config.yaml
n_layer: 14
d_model: 192
n_head: 6
n_kv_head: 6
head_dim: 32
d_mlp: 1024
vocab_size: 1024
activation: "swiglu"
norm: "rmsnorm"
norm_place: "pre"
norm_eps: 1e-05
positions: "rope"
rope_base: 77800.0
rope_fraction: 0.25
qk_norm: false
attn_scale: 0.177
bias: "none"
tie_embeddings: false
parallel_block: false
init: "normal"
init_std_qkv: 0.044
init_std_o: 0.00831
init_std_up: 0.044
init_std_down: 0.0036
optimizer: "laprop"
lr: 0.00207
beta1: 0.9
beta2: 0.98
weight_decay: 0.13
lr_head: 0.00974
grad_clip: 1.0
warmup_steps: 360
schedule: "wsd"
decay_fraction: 0.917
decay_shape: "linear"
final_lr_fraction: 0.02
batch_tokens: 131072
seq_len: 512
doc_mask: true
z_loss: 0.0001
train_tokens: 753100000
steps: 5746
dataset: "wikipedia_en"
MLP neurons of a small language model. Each row is named by its layer, matrix (gate and up: input weights) and neuron, and shows model dimensions 64-191. Each number is 128 + 32 x the weight over its row's rms, rounded and kept within 0 to 255. Numbers have three digits each. A neuron's up and down rows have the sign that makes its largest values positive.
After each neuron's rows, "fires on" lists the tokens most often at its 100 highest values on Wikipedia text that the model never trained on.

L6.gate214:115169128145135102132119127138182124131081126122119081118092151143051183123126051138105066122126097140142116131143096120143114132135134132149106135151146103086173118130151125123194116092143092076102125090155159166138103128166134124140191072127103108108054084114194140140136110116132084168134189153141134113089110097124115122085113113101083137135139150145142129132125150063140142145146
L6.up214:145105142115150104096147150035157120153170162184144144082076102104140134126068016128120107119090104116136164184181159063130162144090145161122120172062121123148120094162087104138113077102113141087135099153143155148139103129163177116149138082148122082092147166170120176049116133127109098123198146124151148083085152153161178159135129172150145098061088132112164153084069100143137151121154
fires on: "ri", "ev", "i", "; ", "| ", "ow"

L5.gate326:141123119144127064138107126156140095102087132123140146069150195115134114159175143099121089107146087112085143147111126134117104139123125139146088171185122122089100105113160117131150093044154095063119168117121126125140142040169100098183171086147095124114072107132126109092078199105162145190172122093113076106081169153092060119168141106094097109092134196113192137066134143089130136164136
L5.up326:145131118135122087143095140120129159131149171108109091110063098145141125145131126135109173108054133091126163120087132113068151192097129105142141112138141195043113146129076086070132088118092124065116129052128142123056144111157152139098146122107085114122118139140085160132082167105107117111131066181128080119078057195129096011156173090106109089084106147142188127120115082113132185091154
fires on: "; ", "| ", "the ", "z", "en "

L6.gate924:169080120153173135150137101103145057137100135098104116153124102142077128106046133164160111179112116149143140132129145092085101133149088119058144117178132119116105102062151102152095065156149135114129152095112051095112114161141130189072107093161149105096170120093117132135158122107109102168164146079163126122159095141090141108191077177163081146085147141130167114135130128115098167099160
L6.up924:126127156127156106170144127151107115089119102164139074142126166145185084069084107091109097127108130125205121177130087142071104093161141118102159109154098151160120173151108141141077096128115149108154082105137082103129165142170147140089168123134122104109120181119138139085091175155187144203081132148079176167100108160146122108073109154148162081121086169126116123132095111086093150148085
fires on: "l ", "in ", "an ", "ince ", "ay", "to "

L9.gate932:184100092135135166094141123114136152095119085107132105106130109108143116110157154136084129097145106121133127103181162100160090118159198167159134139165124123153143133145139125154100132068126097131095139136028159138145129107135105148122082055170122174121119100121136140111128163096169118123063122142157135137116115154078068097066083129090127142125153180123148117198075143123152133055091
L9.up932:155086153101135102094126153127118081114115153148119114159115092175132051141101137170091145118103121156150130161098176132147143187128156123149120126070092164142125133127117157097118157083133107155118157073066101144183148084181127181121131052114131159122090146148089156121134152132153122169144194159149098199137082162134128098128108196082161122190130137104128122164151164148083151108080
fires on: "ther", " ", "\"", "or"

L9.gate601:125141144135157125104176156131134133093125074137129206096194117154160099087175145055136104105153130128104107141132113137098127103072206124143110201104168142131094186096128069110130099159086104161172186175132110162120174151117100078125088177135107146118150166095140114201117148128109144148122113106149100152131182186145094133158123143139119089144150104069133160131110109145182135099117
L9.up601:117102157146121174140094137164139114115138157111121107224106244115135071078099136092135110118111172083143102095156104102136201097095151175202164135093081121084074100124142161137129072114165154110161086130126110100159182151111155101127117106127094149148172146197089127145150124119142149136123117097087061160150114143131108151128111102086107071120089107140138148125127152113134113129079
fires on: "med", "(", ", ", "h", "ti", "aph"

L4.gate379:106126105148107101166145089095149085165157111152124128077148134109052101125147145111090124101070198044150150147155125080126166153128108154137128154063149092165065178145103119125144089150099123049069181158096142120103103120124110169122100125139084135115189162068208168136072103121160105186127067123107135152140107109149091133144110112137126166080146138165134156179137114132122189189130
L4.up379:140198150122127158087149097119130134103086166150119192106091115144116125106155093141110136181146154174167112145122198117099172121158102142114147119184191180117168154152077201123064135176076085144104098098123081161131118206161149170132082153161146144188197114122142095175107125102023124096124151138089129098090036152126153134115115057162163145110153153166089158150133143110148132124108
fires on: "ev", "ir", "ain", "qu", "en", "n"

L5.gate547:152159111137131173161153078095165126172132142195144139075136102174116143096087154158157149171087138123131088138175159168103118171128098128152142182162189150153152124146089111111138142137126165145157127167146122144075122143114133173131166115165206173079146123105138129165143125109107107127180123136105094100092165086044117087062097095104121039113156111152095176162103121173127138148108
L5.up547:119128136112163165088088169140096080064082111092142148127112146113144202116089130123191166142115108100127100089115099106147096081180168126088158142150145169125069053052105148105149149162059175112141162162131126123115187175125134126129133101119137092115155169115149124143123106101149140114130105135118135112087112147113166158094141118086148153143147145116126113135144164133113147149107
fires on: ": ", "ed ", "ased ", "n", "ol"

L9.gate871:043066141155105173132089164139119177173137164089121037090169149129169104086116118131163112155108129146107170117134100153127093108131176154107103171130181120106159149086101093116136147136109157146130105087126116182103118142155131178115169155164168107090131150144092085076125176125131148130067146178129174113129106090111142113083118126081095108084136155120156122074082166022148156111121
L9.up871:135135139095135171093102112116112127100148162096154126047146146150172158172106115112128137143095179127095107107152039155083153136071132190079147136102107124142184156131113165156161163091202103110134097084111144179085101120141079174106129121134113116101135127071123076100177166166132172129174129161041125103107099110175145092120078098108155111117091127117157138099097100088156127148185
fires on: "in ", "and ", "for ", "ar ", "/ ", "al "

L4.gate186:141161187136147162166153090113142121079141124061090164159115092140118166136089135108124077168154105123170183166081130186100154189147098119119134130163175149094156101148149141106158106160205099103060147085127081160149127100128148170143176080146113104128141126113159155101126172151122096135150115096081081141103107076140156114177179163126120204174091159118131123126132104135165143169093
L4.up186:171104098123144135107103113196126129090135163106099136128160102132167172141128109133132161092155134158147136075147099118122107092193171130084125102123119139169106115103099161110150123137163145142103150067127106109148205076157139173208152101116105123152134174157163141156094165127171136140148158125133059131082131166154198092115191173182108132205134138127085137125094133077097178176101
fires on: "om", "thr", "y ", "wh", "cent"

L2.gate220:154126124155123193143137131077160118144177101165181122171108122132113140132140154125153091185116113107136142194132126117086137157116101112166150119123170120152163105179129023149108132121102113108174140178133135084083093120178124076117149106106181070136123171083139153151115113122105097163119059108137120146156163174077099170111132172152075108156099105068126169132104110157152130126169
L2.up220:123125149101083100132124116152079122054155128141059129108132090105166144163116162122123145149104154200151235154109129087096130122148132060145133172118098200172141120131100074154121125165088167098079186135105111101063132167171148150148148085101177151099178148091170143124086180135103129146149123139123190128140168163118112094099165148139177137195148132148124127080137151121095153167117
fires on: ": ", "ener", "if", "op", "ian", "ed "

L6.gate279:147135156110095148083151116107150063134106082145167129115100116144204118116091118105112135019165096185114119088109151097154134118119122152169095158105140160149111142146109126079109105159104139119148126127081120116145113098158112126052151087112119153114129087137129091165108178138114130130071068193108131138102165100097146171109143131114071105130121123064155091169185136080122154159135
L6.up279:143117108146160187141209148128108132120107138147149071082209099157148133145147148106136162154194155100097129132141107141172080160104107119111115089148121103151079106122139096111198094144165212104116108101145140132127132099113146094090178132156131132082173086101133161092124146081086197107134165108128128127102109119103112162194085149107160114131156119114118098133117124125139107112121
fires on: ".", "==", "'", "y", "on"

L10.gate652:160142114152171180132176116136162134081122151160106101054161166165134099095132151124077079157132093077160166140132171166112207157123096187094110192119162081153086130151141169182142097156172099147088161116093128067138105094102142134093157106143166161157106087109101131080140096146153130074146118151140120138141116140131134071173093131107113109076157105114114141168118088179155151155146
L10.up652:125106143112109145154114111169133171103156172085180172141144159187079033143143083133158088092125086190123138127150137156189089105095128107111073153155147096136102142125179122167162120175132102138092115179129153128121146153089046124117172170115176127155113103145118109095167097058169133170165107092119181116094104157162154127146112076109129098046142080094088160114112172123143115145112
fires on: "mar", "Mar", "as", "ic", "ran", "ir"

L4.gate782:135138153153156111084128096121148103174088144093159121113176131095069196076084116084123111115169101143109130137102131189084145075150113084137109179101169100128094092109167169087160077103162076108115155122100116134118129135131125129082163084120131071128163122166102221147109111125068124077180116154117129173117075137134175108124169176034118131086112166092194175097176112126156202163128
L4.up782:094110169123105086142232142126102161116136133091117153135150120062189167115149087151187097115084125136111060202160135178079118121186206103120083142105137159109116084136088189105160076109133085159174082065163168092131156206136179165096115102113111135169123114106168070165107137129116138155117122034144124117109148184173132127128137138132147134168135125094151157101164088122059152162150
fires on: "os", "res", "y ", "ation", "om"

L2.gate63:066156099146156124070092134136146108124074071138126046095151091096071121111139159161136084143110193159151100095135118116107136130160102140127110177148127132109096171128140093093132143149156136070078164128123141091087121099156090117137055147123170105158199151143106077108045126181212130172151076135139169123147081131135194156142127081126129146102136117119143143127159114098151118147051
L2.up63:099216131146153161114147064145094085065161207137063109133096168134156178146077143156133113148189131120178121117110099112104083119104179165113166114094170132098162136111117142154147141127135106153078113077102163156138137163139128124031129077169118096135158211141122155124170130123132126145111147131189158178192106067087096115063107108127154170088104152106134101096172134101167203151111
fires on: "ain", "ent", "ec", "ach", "inc", "en"

L4.gate722:189136128124102153106101137132121104146171177111118097083141103145096111145058106121108108082163096112088151144105112075135157103137124102164068141084177119144110175140113121131165141108114097156033162170150143135131130160167161101172132122058114164153131174080127159166077117122145151112149118163191079116124192152090153160087092111112149125107121137109198139119170097117075153130119
L4.up722:169151074132051160087133152087124111113109163129167163101070187158081072090105196114150101121147158086131181082074127069139082141071129059131134110120087100127146143078149129136097118082137119078199154185128114123083102109115124088090130141102169162164093172140119157138119158131117108054128141118090158118089153129093125131151106152142158086126178124127102131109188128120097136154104
fires on: "ing ", "ity ", "end", "eb", "ate "

L9.gate925:110099076158185118132107127120162081151117109081153126104131138129081070137068137146110067107097061152128143079125110136123161091115096106196080154152095188116095123142152205054149136104109151139139151113145144158075100130155075111030155055133077143084179093137086160114155146122123147118161153124135149125130182111140156155066112141122126087164155133032183126131159086110145146150151
L9.up925:167106176119169092099167124118118152164083147093112169054148116126130147113101177137143145167114098167092102035130139112071137134086141130108075071140194123077056119129155103147147099169137159117150095125193097139118101073090104115164107135127117121094147121117109138180133128112104123133153090097177156161106108129125104098182075101167165142173134091147144099107133179116173103153166
fires on: "'", "-", ".", " "

L6.gate253:165136166144154194146088128118117143049113188129073083142129186134158135137068110164120135176119098169129159146163153159132125131148123079192159125105111098135149150124150197069123098136082131084134112089106137081123120180174093136134138135122119159159157158104129158134131207152143111111184109119165098159161163104107073176165186160138132161128185099083153159136119116081154160138132
L6.up253:136122079136107156122093159146106139171138103112114078099149070142100124170094122134177152070112077140135118203129085097095150080118124171148126114130043116139125076152086124150177133185092096141153161135120125176124109115136067134155106167103106201093116136134201109192069118108104190119175111099149118148085120149137151121110120137164171115162161117110092140102115106090156143150178
fires on: "oci", "oc", "-", "ic", ": "

L4.gate191:050189117145141138170182120113181168091139129132090049075108122142130158100108120098095132087107087097108160135129105102128138145132146152164138195122145119125145147127089093105184157090106152081111170132100142188076131156130069112101141133054151151143202134121132130123149125123133153141191106140074104139142157108209073096118106062128068112104141125138162175124124118118188116121071
L4.up191:099085144133138111114116121090116129076089101121137063081143181114148156121090087110127131071150137174172129178087135148108125167173180136073131172140150107111059046123144091124176089119074223105161099127109175146093104151082135116113135136086142183180133103155136138204079150136156145127141112141094115139150186108123120199136133146162108182155099161114195131125119109128116173117152
fires on: "ned ", "ed ", "is", "adi", "ol", "m"

L5.gate297:131163162104096125119108144168148151139109133145110086096140073203117168121047160113121114072136151026124154069114109078022117088114119114113123161094146090194085103149106174111158120095123167146098136144173078117172118142162155074125159135148152124107119143135179133106135127130149135110086109122169134101166104144114083159095130139125130124140144078128087148197153095184114144145110
L5.up297:086111127164126072136138120169119133145096122119121135109045165131126116105168167114101119161099127132143161158152119163137151060202115152101061175111136124164198169153190132112155116100120052160098137150159141070173093167126140170137126175157155122162195101137138115173086126156147143145062130143094145133139116099115140120075075154125099117089146092112140129123182147137087092115104
fires on: "in", "il", "tit", "ic", "ac", "ar"

L10.gate779:156116113173079151168142140163125107088115146172128155146093160168133142144127163148111073138161104148072112095137140136142155119116114128098089213061066128153098155163139206162115155179135145093180148125116164126145104108143119140100188138149108183121151060108092126115146151173157167135139148131201161137076137104130086151185106131113112150113151122127121090131195134135164157146146
L10.up779:128163095087128179190079151099155144134118174095194163111108179172117168090103136171070162114085119148120161195120113117126165131103170124148100152121142158137138163121135107118171203186121114132119105155104127168131142139136088176120122184189087159186151087159106087191082150136129143114151145105140130148077112051153142137099172133163120150091153100090124173103097197104107161128147
fires on: "er", "|", "-", "ir", "ian", "ic"

L6.gate611:185113146139147096106164162175166146059115112142119133080155116114151136128112146140123088170122096078083060103075090122134135118125084133096153111122111125146142172084059182100149133154096157136114134080101118231133143182172112167088165149153147182176154133065139206150181211097114149084122091147104103094103129108162129104162145083132105104109116142161147155151096072113104099156097
L6.up611:108152230142162157137072123065140063094084111134141061146147168108134184141173147155117159187142149129128091120158163057119107169142199197149149099155095194087154066097119094121124188154133112119152203115112135104124143160155097120136122135116146099175078168087134139132069105102122128143151111130094075043121108112108155091053127108149103123159115143166137107104037176131098130187102
fires on: "to ", "n", "- ", ": ", "un", "r"